Part of a small language model's weights.
Architecture: RMSNorm before each block, biases.
Training: 123M tokens, 4224 steps.
MLP neurons of a small language model. Each row is named by its layer, matrix (gate and up: input weights) and neuron, and shows model dimensions 0-159. Each number is 128 + 32 x the weight over its row's rms, rounded and kept within 0 to 255. Numbers have three digits each. A neuron's up and down rows have the sign that makes its largest values positive.
After each neuron's rows, "fires in" lists the words (lower case) most often at its 100 highest values on Wikipedia text that the model never trained on; "fires after" lists the tokens most often just before its 100 highest values on Wikipedia text that the model never trained on.

L7.gate151:126085118140150163122126073088135103135106097161126076120131115165134116153042098083086168149081119160101114093146117032113143203107111150106130071140083113166140136145167157126064131129098170150140130116117095104129047148134103126181116112156155085046088179171136127080121144105143174107131088112134108148146118184166153103127139158094102117123116151094138131164079192195098062160210112107139112130147140127077136135143123142122148191095123113144071122112103128133121100164133161
L7.up151:027096122095161155081153169121146073083116135123095108116149116064112158127115131123050180132126132154095120107170108170141174135174104082098133106158140133119126121173110113114131118172117155179087128121152215147136161123081173089128106128095133156162108090114124218122116121081113171116128154160055129119120101135130128089154156082136069138105139124138072123148104120163126142062093124107162076169146116134183146170134136135151076088151114129088176114118126115117084106030111151
fires in: "she", "her", "he"
fires after: ".", ",", " where"

L3.gate34:152099133159184108111125133140147105108151136139056075086127103119081116165128163125062122135166192185094112168171124122089126163115170114129158090140153122152194121145163143094117087115117081132067178074146169146070118170168174121082138130123131160114107113099115148111135139150179197101176146087165154070055111121138150107174136164116098129131087171121158166152086143190092147094147111164168173121105116167135105157111134139119127129061088134151104186094104137145130179187089149
L3.up34:104180143121156158118161109186074119110125139176125101136141060143092149180107102086149138092101136141180093198124155129141161129185086112126101226113096162088085114102114144113105095108104080114083114191088112131140157197147097083170126131121136152122169137171099093118109145157116102173113151079160089160119133135160084136118135188063103166158121139083082154099058120121101137171103157094146082146134125096153177151136129168135151064162100179135145149072125121108114146136072112
fires in: "however", "while", "such", "not", "8"
fires after: ",", ".", " a", "|"

L5.gate10:183140165141146186124073128126102093112084189177097098079141143157124175150184064088064139109134044178157151086164164113094153137086097184142144104129167178136156109147095120101114106203139155110155100119120111137106159108100109132115162107081106201099102215155128127122118092101151146113162126106110147117049150085129138207119179129154148089104182132131158151155098141122122140136139124115167117147139173142090156124134108187119168130107127080147108117144149144112072112074132139
L5.up10:116201117138141131119128151139134145145093171135092062128160113151134142175173156100154100140103108144096182159106166163204179182043194130141164118102158099100102178149073133109112156179111099120175125130142106153059131096124135141107170173219136138064190106130128122159115145126096142083107093145164101158047058142194124122106103142116181166084108121159144111101126100108138107095135182126105135111124099127113107112100136130081104125125143147136147139151110134162068186142142147
fires in: "s", "the", "literature"
fires after: "'", " Li", " in"

L7.gate444:093114116115130105113111116070182123147144099071131061121083162079087116116133163102102096140094121160090141093102159116179127049133176167104113104181128163117161083137172122062134099161097175158079134172172151142170112136115124128125167153127118118046146143145117153136152076138190141086124066134197129114110134111119158070121180131127113180125114146126116118097155174113133102146172097152137100129126081143136064160141140128066164179123114114127136202171137130116149125092125223
L7.up444:047123168174104121093166167162173123124130106138127085103138170140148144143151151127127060111121130109131153137175150132099134145168115107116191107144082187129175087141087097148149132075159158136078134128153053132160173090100124161066078106119127090168120133161131158115132093147201109132147141138128135144089085113160157105155109135146139106080142078140106060111116135224143181157151085113138075129202126129172147118104115116108089133170172142116149105147055149071130160175162102
fires in: "was", "were"
fires after: " He", " he", " It", " She", " which"

L3.gate203:121144053089146139119097094051198118066154125095144092112125145128121132161118141136105115200144114129114136143147181155124200157099209141124189145114117133158157118178161133133142097109148086124119133084157096121113099177116109156138176111127131077125131093141154116105149106102099114035139132106058153112085123094158078056130041128155117161154062103178145109131129094125137129126188124113117148064133163143133140141113168095128147116112090070105162099086124107197143157143133129
L3.up203:194122056110106177139108090169127060079089153125099074130098204117146214134124140095133141132139170075146113154094154114086162133134139178151129139167110114134119164097158140156150096176128080111101174090147128108127094128144157091112145121069102176080121128169124126131127132153076126083053136087163121139157111163135133169101134130196091169151144120164076040141107106100126141135113105180080159142121132119101125169111108120111157142188103153159109100163110153156158088076094080
fires in: "where", "most", "if", "both", "iftikhar"
fires after: ",", "."

L5.gate62:132111160192133107037193104135119102103170113147135113120172145067062153085104140212116153154158088137103127091172118093138134127124177096072109145167111131122160161150093102144151131140065098179085175131176132168165192134060082148088188126096133108105102120096147118174097125141120130062137076171155161103119176111106120158119092113102138102072129182113169091096145069143125150148124130077122144127134116153147150131127151189176140132078138088116118193119141147143100121124114128
L5.up62:109115158049089186095094147157140110174080115143146093178125111107124105141080125127147157155132109167128141134142176099077145150137148097110112111163099143076156128098169106123126120115100093186103145163084129097083106065121086131144082148109149112130086132103115131103157049141122121136080115110131140160088113106143136147138116129075192151106155052098118193108159111124220140187167144072120064168119151129172138080108071132173151080112130140102132149160116157119090203124090081
fires in: "number", "of", "total", "list"
fires after: " a", " one", " total", " gra", " at", "er"

L2.gate117:132131159048149124090105146097108127201110132122116112126073159167104094176122100137176120084119172145118169185124101138150095124140105133145141134093161140065130120133081149139115121161141136156091129072056102136120105173136149096143139130181133123134103069163155149131222094147122091124090075109140152146085140131057128125113101124068122215178145136176138133134134123131144150122126114098128121147114136067154066131132197155125074094109086105099152124154183164157087160126149223
L2.up117:147174108083122167149173161149147056143092082116122067095173121144098151107148214103144070147122184155158106164132128125118169066143140094111130172117138110148139090143127176129167088124124066102176187156099104094149100120187137157088145132174128122119109137140141124171135143102141113158104145144110157116133117120132090120104088078152151150124101162100135142155140125103136178167097110147145140077159171141115066133161100137058130159191151132064142055167126143182127076139224105
fires in: "1999", "1998", "1988", "1986", "2000", "2006"
fires after: " (", "=", "|", "–", ","

L7.gate308:101081178150151091148138136143122140166105106204120076111094149157105162126163112151135127112075112141138138121160159155148151144117171115140093121092128114143189123123116076103107157085109057068060127163090124110155170138184134148166114148136146097171150102107054098074108095138174122116104060132181098116115104142120151183123136086149112146083174092129176128086149109171136201137125116089117134154099144166048095116153110151133162217147161138114113064154142086085143123170088116
L7.up308:144143079109105090101130135176173124184088107181138113085164136088139142081117092155175032113121118108136127101106154134143115152066088117100080131200138164168121136102116131133171111100092114116086168071178128128116152143081126147130134131162087131144161142098111167178095187119084109150086065117163137106187076130148169104109088086092115157089154135148113174124218163078162141147145137114106114165132091164140099117115132155199084176112141117101104097126126119087128108172121067
fires in: "was", "died", "competed"
fires after: " He", " he", " was"

L9.gate69:119132120104117120067115116121123107070127156103064139179146088100157171130128151137172143130070092112083115103146117165084113116194144128169166175124113117103109148192091154127136087102113094125096108076131117156153114206205147091126121154133163089107081139172136111085092205123146153086156125114139085130113106120152131182118153125110138081074061158150133135126133096173217120081081135118110172123084161151104125097133107077089079170117117119113061151168104117149163098160097164
L9.up69:130072125117139130121163116048110120068204133085150082173127178061155114151094165113075175117110114106103095119106136128164126159108138115128148118130134062135119105101110122161123120127134146096109102110175133098124092126138142110147146143157104125096176141177074079126087127083049139098167133126151120158117069121086082124198094201098134102132094098164072127141091173079164123144143175136098097074051165089135119164112128130128160116093140091167133071147160123149148208110135126
fires in: "as", "if", "iftikhar", "which", "where"
fires after: ",", ".", " and"

L7.gate213:149073141109154185123116073179128098113145114127068142129099098123136152082181194162104086110159093121150123111217097140087123090109116124138139108071159086103171082144166142084141122093098138147071151057141111118110089134121159145127112131147102121126115162163060070146111119086133139116126081086167144120095180115117135150132201080157111102097145128090101163136121073089132088144188161118146094152145062183125151138166162123093093144083161063125114117144168077118155170151157101
L7.up213:134095111086136127130150116097099117137106071052092084159146141093117139091152073118121088147145128115169127139122100126113133164142064195131054163154125124198155076177166110092119136156120154158119146071145106104097177134128148141199145115154124137084113136157147171179203143097160122153098174177146087122108184122136144061145129087082119128148170184092153115083126147092195114164136117085169138096135107116048125132151135074104162118165160136107136163162098136103142094159081150
fires in: "in", "became", "is", "at", "as", "one"
fires after: " and", ",", " that", " he"

L3.gate259:096054149186122125131182086085146075161120152120158101095162134134067178054077088094107153149085123108114073107142127109132144160172115112113144140145099117176130101105200103141124178116092123087095158118112181165121150159160149178140143160109166146138076093187105163119080131115158124190127131153111114090066097132139146104102186090172116087119133084080124144081118139118094097139112126104115087131084145152149125121149155184097142151155160125115107061074070113060134150082110109
L3.up259:077130109124144129122051104088156095074122109061125140137118074133172138106186085138147120158112145168130144097109141110125160136189108161152141115097090175141111128120131216088075060083139096181103123106080099097115131140114127147078145105099146105138103098131142084141099155098171139130104143135176128088113155119218154152135119135147156097145125151105044100097070112153111109168160135134145090114145111109071122140127120114102145174193134068151101104158199044116078145145115097
fires in: "they", "it", "she", "between"
fires after: ",", " where", " when", ".", "we", " because"

L3.gate347:084129108085117115113156156105159109088102100101109110117145153138106152112124155148100112152101140162141139161136157097137110140082180112121171092100143039136122122112178192071150139061148153143151150141114173130163167147140129137164181111120120084159108142125118045136093152193152142193082134184110155089111097079140149121106197153191122101137129109134099182133118150131085165164106122105144148141119126090145052120118062121140150058094115065146144099107143173104085215094092133
L3.up347:104127078105111064123160127075132110155111113115143204157092124112139190170102167134091092137072123118111113104164147081148075151152168082168145140147194117141132086154077154165140103104137169072138090141159110104107117083141103127142144100138102129168161075136146109126164146170138174150113102075226084099130071151128129110127119113157089165117185140116136166104126080135133128132147110094152177079085112141133150185066110174125090135127073067160131095088174141091095083088103125
fires in: "first", "name", "top", "last"
fires after: " the", "The", " The"

L5.gate424:118115120106130149121109069140185076108115159191146120096159076137125137102119155127109181167089154141136196141179193119142119152198107050041111114130127113149145128108094179138098121074140108182141175136138184141122154120079144130091124120152130185056166097153130094077088143146137131073126087123141105129130117099163147126137170124138142155136105117117050156121075174207087099155153147158094116103129083161132091128188109141179162172115129159078145120126161151135152107097145155
L5.up424:111061178142158125111104091085151122123107120135173134127133115142117111082174209068128139103115094141151170138126154102102159206156121098145147067128090100150149132092107122117131068161100163126100156178152121080140135103152056118142140159116130142113117089094165145051126121095131096145042132108124132150068069080086110130187145100128130174145172128126175147109060169127159088164144115105103074124163170071089107127131104145185111157162089118158145122160205164123126141104138133
fires in: "he", "also"
fires after: ".", " He"

L9.gate330:114138091135110102147146127170140105067179123041123092100122108146134167122116120095095153118163179092157139101138154173049169163172142162110130129129132110152184121115186138116181111071098112126119146117137133132162107125178126175157135099164183128082125117139117063099072119085097080085071126153155178123124097123144135111120063111147103184121101130083122120126113108126229163091199129113074117079128112055120069164163126128111122137097158137148120140184082116089168131109108125
L9.up330:135114091129118143099172152143108125140135082087107089144115131116126168139076155122118126096107076097077163120085128116132122040086169147127143146054095118146195098135095174146122150130113111072142079063153094168080124152169118112129130139118178120095161134135123118170115144132156084085148116090088088093164174097104101109105171176172158171122160103123115110134155129063133107060099091131132136100063114177126228124091127070125112207120144128106163128121132062171144144093123129
fires in: "as", "if", "many", "most"
fires after: ".", ",", ":", "I"

L3.gate88:079165142136135131069097114117091129147146217135079185134157135087155134104154093119127130126090150099128134115099098154093119104103074147126087143109159135120118119136102102116132131135123083138111221131125127103106091137039070121192089178134182072174142098212084170152098134109114125116122123093168154116172132116127107120127138141162177162091134103218120119092085123134170130083092143134075083109066116127085138147213102129148136122158112112091068121105087095125139149111109107
L3.up88:131093117096115135129134184116139176078126125105088138149191118182154166174173101163125132126110069078118137174121188112157157062112131112154136145144190078093152138129102097157133124125130096139152078118176176145073130167074155109143169110102152151155184135128120173179173096154173139145088133137101133136098110099172105144112097150183090167082159105143066178106072139152102150078081137130161112165121112142109166120164107178111136058134174143072074140097144153137153103118159192
fires in: "the", "aiken", "a", "aon"
fires after: ",", " in", " of", " to", " for", " and"

L2.gate332:156156104116124100126123088175114137123108157118093101159107094107170132142132098105140142101119173129083102049184123099108108117106169134148146155096102152120080148110126099127118063130115070103156112118124150158154108095065142149168152120132133121156150138144101193123105024125086126196160178153174210085084125140154149213156164102096123106096142132136145101098122209119133116127188150136154126112125129142074111117152063162151131109129168148168171116169102175042155118087150134
L2.up332:106137046090121127063188106091129142152090169091146058149123143064161159161179105095119139123113185103123138103146087131121131122097138108148179115100083152162118145113146134105122137041105110084150119187078103131126128084118117130204123122103093128180085142096122120090171099119128148174102145133207121099078167158129101124170140158150122108096112064104175137093154214084148096124137169140131096160117181144105125143147071134115131091151117118166172099133083176089125168113122148
fires in: "s"
fires after: "'"

L5.gate192:097125102118156118137178089114120096047168070141172104072129161125091110117111160112073131127172103133164159184102130055145150104092136086137117082111054075174061103171141126110163156103116093120097182084142137104095133119133139095119119127133139120122106157098134122137099085182106132143159113153147075070078107117180154066172142074061174114090136124156107115096133140117179128128180177164124130168115109158138156120121128171115159068083149174149146119101160087113121148198163129
L5.up192:103151135099166111135157106078123098112104116073115107117184090074145093080174119141160063087096146139190165079092159095121106086104088147081180142150101134152181110166116171125142161116111212163138108125071147123149155136181124121151129203150136084134158147142096131172091116160138090173133097105154108168114104134135154101120155102120112162177088150111106146171129158154125100107151130101082147161142069144121126131072066054147094138090142044113125115132111115145189165154186111
fires in: "it", "series", "film"
fires after: ".", ",", " but", " The", " the", " and"

L5.gate217:140141120147122116145104107143086106102150157078111133150154159151125154046132098102121123150094120105129132119183170157116159136101151130141114099124137188148167101161122150178114133098107125121064178111113091131061185082084103054142151188061088111130131139113116158126050141163150150090158134124154083132122102168103190112098137096144116147137095112127134085125122160090155115056212162152099105074146115061132142121103086110097128052122135048159124121128169073139156111102153184
L5.up217:119161147203161084104094110148157117139122103155132157109090129119117102083123106156113133173105138105103112056108187111101155142121125101095187088102095122226108161142142165099043123062125131095111137148130131170126119116187106136097181149132144143103143076116165189101136133164097112145150067169147148136094156160070095174074164158125110136143139117108112192148120063086148089133121148093165105117131114154116103087128176072067159108150152119087096157175113118186178149114151143
fires in: "he", "kirkhope"
fires after: ".", "ho"

L3.gate376:075173127136116092099164147117158110135153159158131145107129133166112135055109159087115158144152096104224181083111173134141080140058142138109209155107131141137136129138129143083144157196112136145108110125103125125103141088131147145120192110115122094164097086176162130108132097112152091149129175183114114123135102123106106119160110125163089175158080067104120129081136124159098131163150109090109153099099105115170106114146130027140028133151071134171190104153136091107110160137153185
L3.up376:129079203175121142097154137095121153159169149139162126106137098151190119157147063150133156158096104067125114156127126113081193142121115156114138079136162115143146093118131127116126083145165099119091140093146141072155157148136150174134161181099138135092174145167126144089135163156087111103055181145153111179160184148187085170090105138125177135169125120148139187094125112137124135066120120112133121101152127092135168059130110246099161115122183095149148139075142120082166116162091115
fires in: "he", "since", "have"
fires after: "."

L2.gate255:130097098145085087131107117143147128145102214088073113105151022165163130150152166170127064138110108126159119155133180155088142122137092096165114158152228118128127133118087085108116047145093174125154046114097152096117118172133166135120143089111121153086173094115112122091109104103144081106155111157122112115139087140055114135141161130111123145083107183125120104119162108130154099094085150141108109110100106156147140133070134126119157127097194097172077107070138140081129132130117056
L2.up255:138148148100139135087147112162091127142137129165130149098164097085071100183131164129091139131079161143144093139156136132130155067119123067189082153091135115085165132092138145127091120136176155087100136145137150098077082125091099151119142153143158070184095113179085161157170153130083126085053152135112097062128156176111100162185084131052157094151104199135110109147072085146118130138096121139132120142117110158130160117133159133141146149149118092079140167180068115116098093141217079
fires in: "as", "included", "reversed"
fires after: " such", " well", " reve"

L2.gate149:179144147119143139107115152089138099196138185209089109110111069114132060155154152129138123097184150137156119150118092123176145107145116161100104119153164168178127111156087099143094136155163069141132094090097115118146107138096112098085145107063130088173138097155160134111166190060132114092127159121184174096120117118119129142161145147093153191161130097147145002105137109124133114143123089087127110164127096091102116189117159119127175052109144129136162139114127065087145126165139157
L2.up149:172113088135080114122194132103148092169122152191073096133077127136133104132148136109137081096131130143141138134099093105194143115081105167089150086094149162159124103140123103112107136135096071094136110057095097086148112088103124117093113087129149084170092098138151130119152178065122132128135078127161145129113110131121204148193130153112114138145161064072121041113156121130158116154128142142113141135159121127169144195158111114125167129143112143186166115185204113049165177136083181
fires in: "of", "proportions"
fires after: " University", " Institute", " Ministry", " Department", " a", " School"

L5.gate395:155139080143159095105157118162139175125059125113154125117125134104125150123142034152146127102118119179160131127121122110158182187059113177100163141132094151099121195141073128105145164135146103090080114145123054111109135146151087151222158108083183100096107081145100134037085155118118179096122087120141171161141115153127153181191150099137081176096176085109122104128085106123101117122178078159131127188151138129132122129159158099118162157147112138147111121172166086128139146129094160
L5.up395:115152127097082144111149068127105083162148151072058120186132113117115120081041110127140053126069090158194101100198092129142145107156144141105126158150119130195120161065096166044161114098094198109148079099075140139085124134126153164097140087153145165142150157164142084135049120157109123142073128080134156146133134143134101064123161081148129141142081102142157158135116131165125113089112213093137129129118127130098113103112094162125137117118146134085126098124131089132172131145115131
fires in: "which", "end", "that", "front", "response", "beginning"
fires after: " the", " in", " In", " at", " from", " of"

L3.gate107:084157165125128120230129090140159145065092070134070064159093165169172123128070098157111152160097135083087207111072104080137091123138113200111117155113120129094122123166185171120110165113153099097138179156092179144159177166135096143154157122136201155151135134160148103142106082152161144147084140165191142174122120053131156170118147162152146118134130099107138161132160061092144143146140077077140146123160149097126142133095139134114155112101152135161127155140128138126081090132145117
L3.up107:186121081048094087156137118129094179103159032072107120075141159145113095100115170158095134089139121126205158125160127126102108109085141162143121153137124159175071089135149147105091126130137161115154114114079162098094149154130105191136133106120125051133127101152115080155108103154134150110191123146110088161130102161136162151080155156113131142152098145165124146147128176158111142121117112095152202109159131146094120142076140053128077073088131088187175118144145209165124148125148144
fires in: "first", "following", "same", "second", "third", "only"
fires after: " the", " The", "The"

L5.gate198:137097095205139144105191168176095151131096104126145101144181123144097106167130142141080112116141119150111107084123096134149069140107156134152050118145105101066117126107149090157137163126121060133113155096175110144187144147149113195108124089091114212054089108117104166081126106122160114096129133117121190060105123096121146100101097089178115145064131187140097180115152101143173154173093155126085168134114147114123186169134127079144146092138168116120161143166105124118093192153119151
L5.up198:174129104132169133137161118155119130153072122142075116132160068154177132151139119086128172089083081127136107102148129149179129095083157163036150088162085151096134127136114112140156126144161191114114162088207137194118116094086125159055187155141195147091144116163137196098152168116097088073135129120105186153151145115132111071121118164139136097160113204163187129138136097149151134137142092155143145137144106092097108103172148092111097118093118125183117062181151115123139151152148141
fires in: "a", "be"
fires after: " to", " with", " had", " has", " can", " could"

L7.gate278:120136096135095114204129108103076136115121174152116129159133081048053138109168142119102145117045150143086106113143143125143072135129160137043118176060125074162160123157147105085099067160131107152136189137115140125135070110140139142101153166140132110128153186149164126100085116111137194094156106107108149150144114117096113128077136107048092126127073107100118126123109091120153151078134132136140137137150109169106128163188144036180115101103122106103088177161081157167143126174121123
L7.up278:131110197152109120051151079085119152082173160144164155134094124234155135166181070104098149155154183072107164061125125137096131151059148118133111108092133146109132113108115169114090097099089081101130062085079099132168135157160114167145101128180111072151132136172142124078113132135155151074129150166129110110164150156111126110163093132115141139111133082138122158100101104117144104120151149163148094121105132083099142140071162146109088100158105130149133112137167136132029172172095087
fires in: "with", "as", "while", "although"
fires after: ",", " p"

L2.gate50:149112118139100085124087131116154116176121113163110150123093149138160156118117097153142160077090096092122093093171133106173119094132119148109173146080153119121136151127091093129111210098141134186121078138064154162115133123167165129093090118104122157111081180113211142101106164144128186073139125195180176114158166063163185163141128135132138150139091150129167188079132169212107118162117113143099144097074093116084155124185078115121116108077143110158154072110150176105132145084131154
L2.up50:167158144144201107153174157161178138124135073174164191093118134181149133141123164152120069155124158121111127098097165186151098167127121128128143125148176114087137076162117117160123171135170109191080114152131156146096085104108116194147156112130119214108125097099174115074077141166146116107144064080089126156135133076110173106153176122152129152117133124138116156076139100158102116106144119122139176100130132131165158120152113065106124115125077109158183116169118147063138145030107073
fires in: "of", "broadcasting"
fires after: " University", " Institute", " School", " College", " professor", "cast"

L2.gate281:146133112187157176140151128142091123074114133166114140090132123118068073099120109094114075140091122107107138105103181108106212059156112108168119179103163139104212128145142138202089099178129132116137151059141187119107101103120067165138191189117123136114121113144123083156134127150145161102166167151097120128150148151154114125105075175126077146190114161093089137138059123127065114060119129072117126124151118164096168094123143099120134056086160107137103144134133099138139090153114118
L2.up281:096149076123197159185107173100089159086107148128152150092076144046142113127200119173098116131118108179130125145072183134132155111100113082117150143100166192170184074104136153138086097166160121107106118115113185108130093124095095117084149153084105106123093143186144115112132104075135144157150132114140109062105127140114077119086096137146143166104148201132058078156158063145136111123148110160121087119109107121094118095134151103133107137157132069128075126182143104110141042125140136
fires in: "as", "on", "to", "time"
fires after: " such", " well", " same", " due"

L3.gate339:153096126123116106213115067147150114145132120156092081090147142119136127130146088202147119137174132158076082116129132077146137105148145153123187122104165128157095118134142140098129134189120141114087096159098092137107116090149144138128140121042139144115057149127156090147076151176066155109134105155139142116110152136108106116131188213104131114157197105079140150183158105135174104111133113079062092121173117091088084081061149122129084145115105141130213168175168101100154150109126138
L3.up339:147112152097167095179118142130164168169161129151087123168130090152130124124158151141103128094118095102188093160084151150153058160145124143066079131176129130102103140125129136113104110170160192114120119176139186175186139050117143165149146176096114081119095156098098099183145184151134111149060153096130173143108133081105119153079089139106127120191130130128170210071091130186091161147129119096128121149109101133114117096125108076108069101123152120101107183112099086125130082065158137
fires in: "of", "central"
fires after: " University", " Institute", " College", " School", " LA", " Department"

L3.gate100:156157102081132143119070117098152124140185115067141166087101134116122149105141135145110147124061147153092079095102142166095133154132156119165173120159150183183140075135074127131095114190108114149135109098202122094190079127120160144111166088092234120129146136182108117132129132129133150049139136135144135101175128080143173152136095059127138133154157101083119102090088092112090058147146135113099139104078127099124153154169174130088116127160166101122127136096074107098182142134103192
L3.up100:163125167136128157099131139110148083215118150073154153114112176152187154105122120090142133194072146144107060082076153136136165160100142136154190179132075131140191075116115136183112161194109112186149122144136122087120088121089161128128139115107163163115114094194129160070115151088103113113125125128130044151142138149150185111152136077119138138129165157108108071091141126140197139128126102101081089149116087129088154149117165096147110171156132142166142118146044119110145115112179150
fires in: "a", "an", "one", "any", "two"
fires after: ".", "\n\n", " \"", " to"

L5.gate250:102123152056123183120132128196084124086085101120076103121138105091138107190175163119116076166187126106142119104123172143108118087136104113190129156141157155142110134098123146186157115120172075096134148167102105095116148116112142097142185187113149086098090123139108100144150162189101140189109128123156055151095136045106136179127066122113108154092151166127094171059171165109111130129084117157118089076154105151114112122135153127061109164125150151082149115139090150120109201094118140
L5.up250:110119120096158132160167166182096103118148093109141077117088171121144105168146128140133116143066074115055157070163112155127038140121129053163105118095127148134174099082112141120190095158109191107166120095154098117142145138133134169082077136120139164122110110139120147118131115187083164166161074113191124128083104081100124115174079123188175134148156082167134159124143106123146134184110086138117081068126105111135136128132161125091095150152158111139155167191127164057122186119098138
fires in: "not", "also", "most", "more", "very", "the"
fires after: " was", " is", " are", " the", " became", " be"

L3.gate130:123159105104139148154137139140082115150110157164154126106157131078154168117090130097099141151120163089148170174116086145142146115057152161115138153168059093126154144093152126111168135109080219178098153081127098111105105124094113132104172145167180055073097176162118081048180112185092149123100097133159137093091122116128159065169144119145140100087089160092119090146134165178126153152156141132109174132097170097135113112115073142165106066139133157221140129145084144116159124108122126
L3.up130:161105070134095143114175177043143192093141121162114124136178137161129124134116139109130069182123096192141080069179104132134143148125056114110142134167146137139131099156176124108180140160119163150156144103133136108156166167080153189059081155147150091110110145196127104159181126114117133089103061111088157138131174189144145087152163088149117134084114112089091148116132128129138162155105152158129141101121180164084107141132085191144105140153146050106106169125094138101129173110081116
fires in: "9", "8", "5", "6", "4", "com"
fires after: "."

L7.gate150:109095146178087118129075149132147140136119090102143105086151168131128140153105194149128117110108103122090119135163122116138145182097159147106103181106200100158133084083202138193124178128097145094135084117139088089159098124102119104104147170191135124155094106090146170129150104114136145109131134090133185128152111105071131185128086137126130157091117115153096188124153138143107107083222162196125129076133061148099136159155098156183130121136150137102078088159204141044167158144122116
L7.up150:079092158057107179113155144084214071178183077102087149124149122179095157141141099116124148162105149103159143152116116109120135161181162086205144071153130125152140133128145121142161117124048109192141118176083144132140105075106147180142084152125139104100136142126165092167170081109190132157096011172147091179092105132117138124100139121075144151124161109130164153106122143119158077116112147139126123165104158125146182136145114092142126083108138130125133169112120086139119131138126071
fires in: "in", "of"
fires after: ",", " University"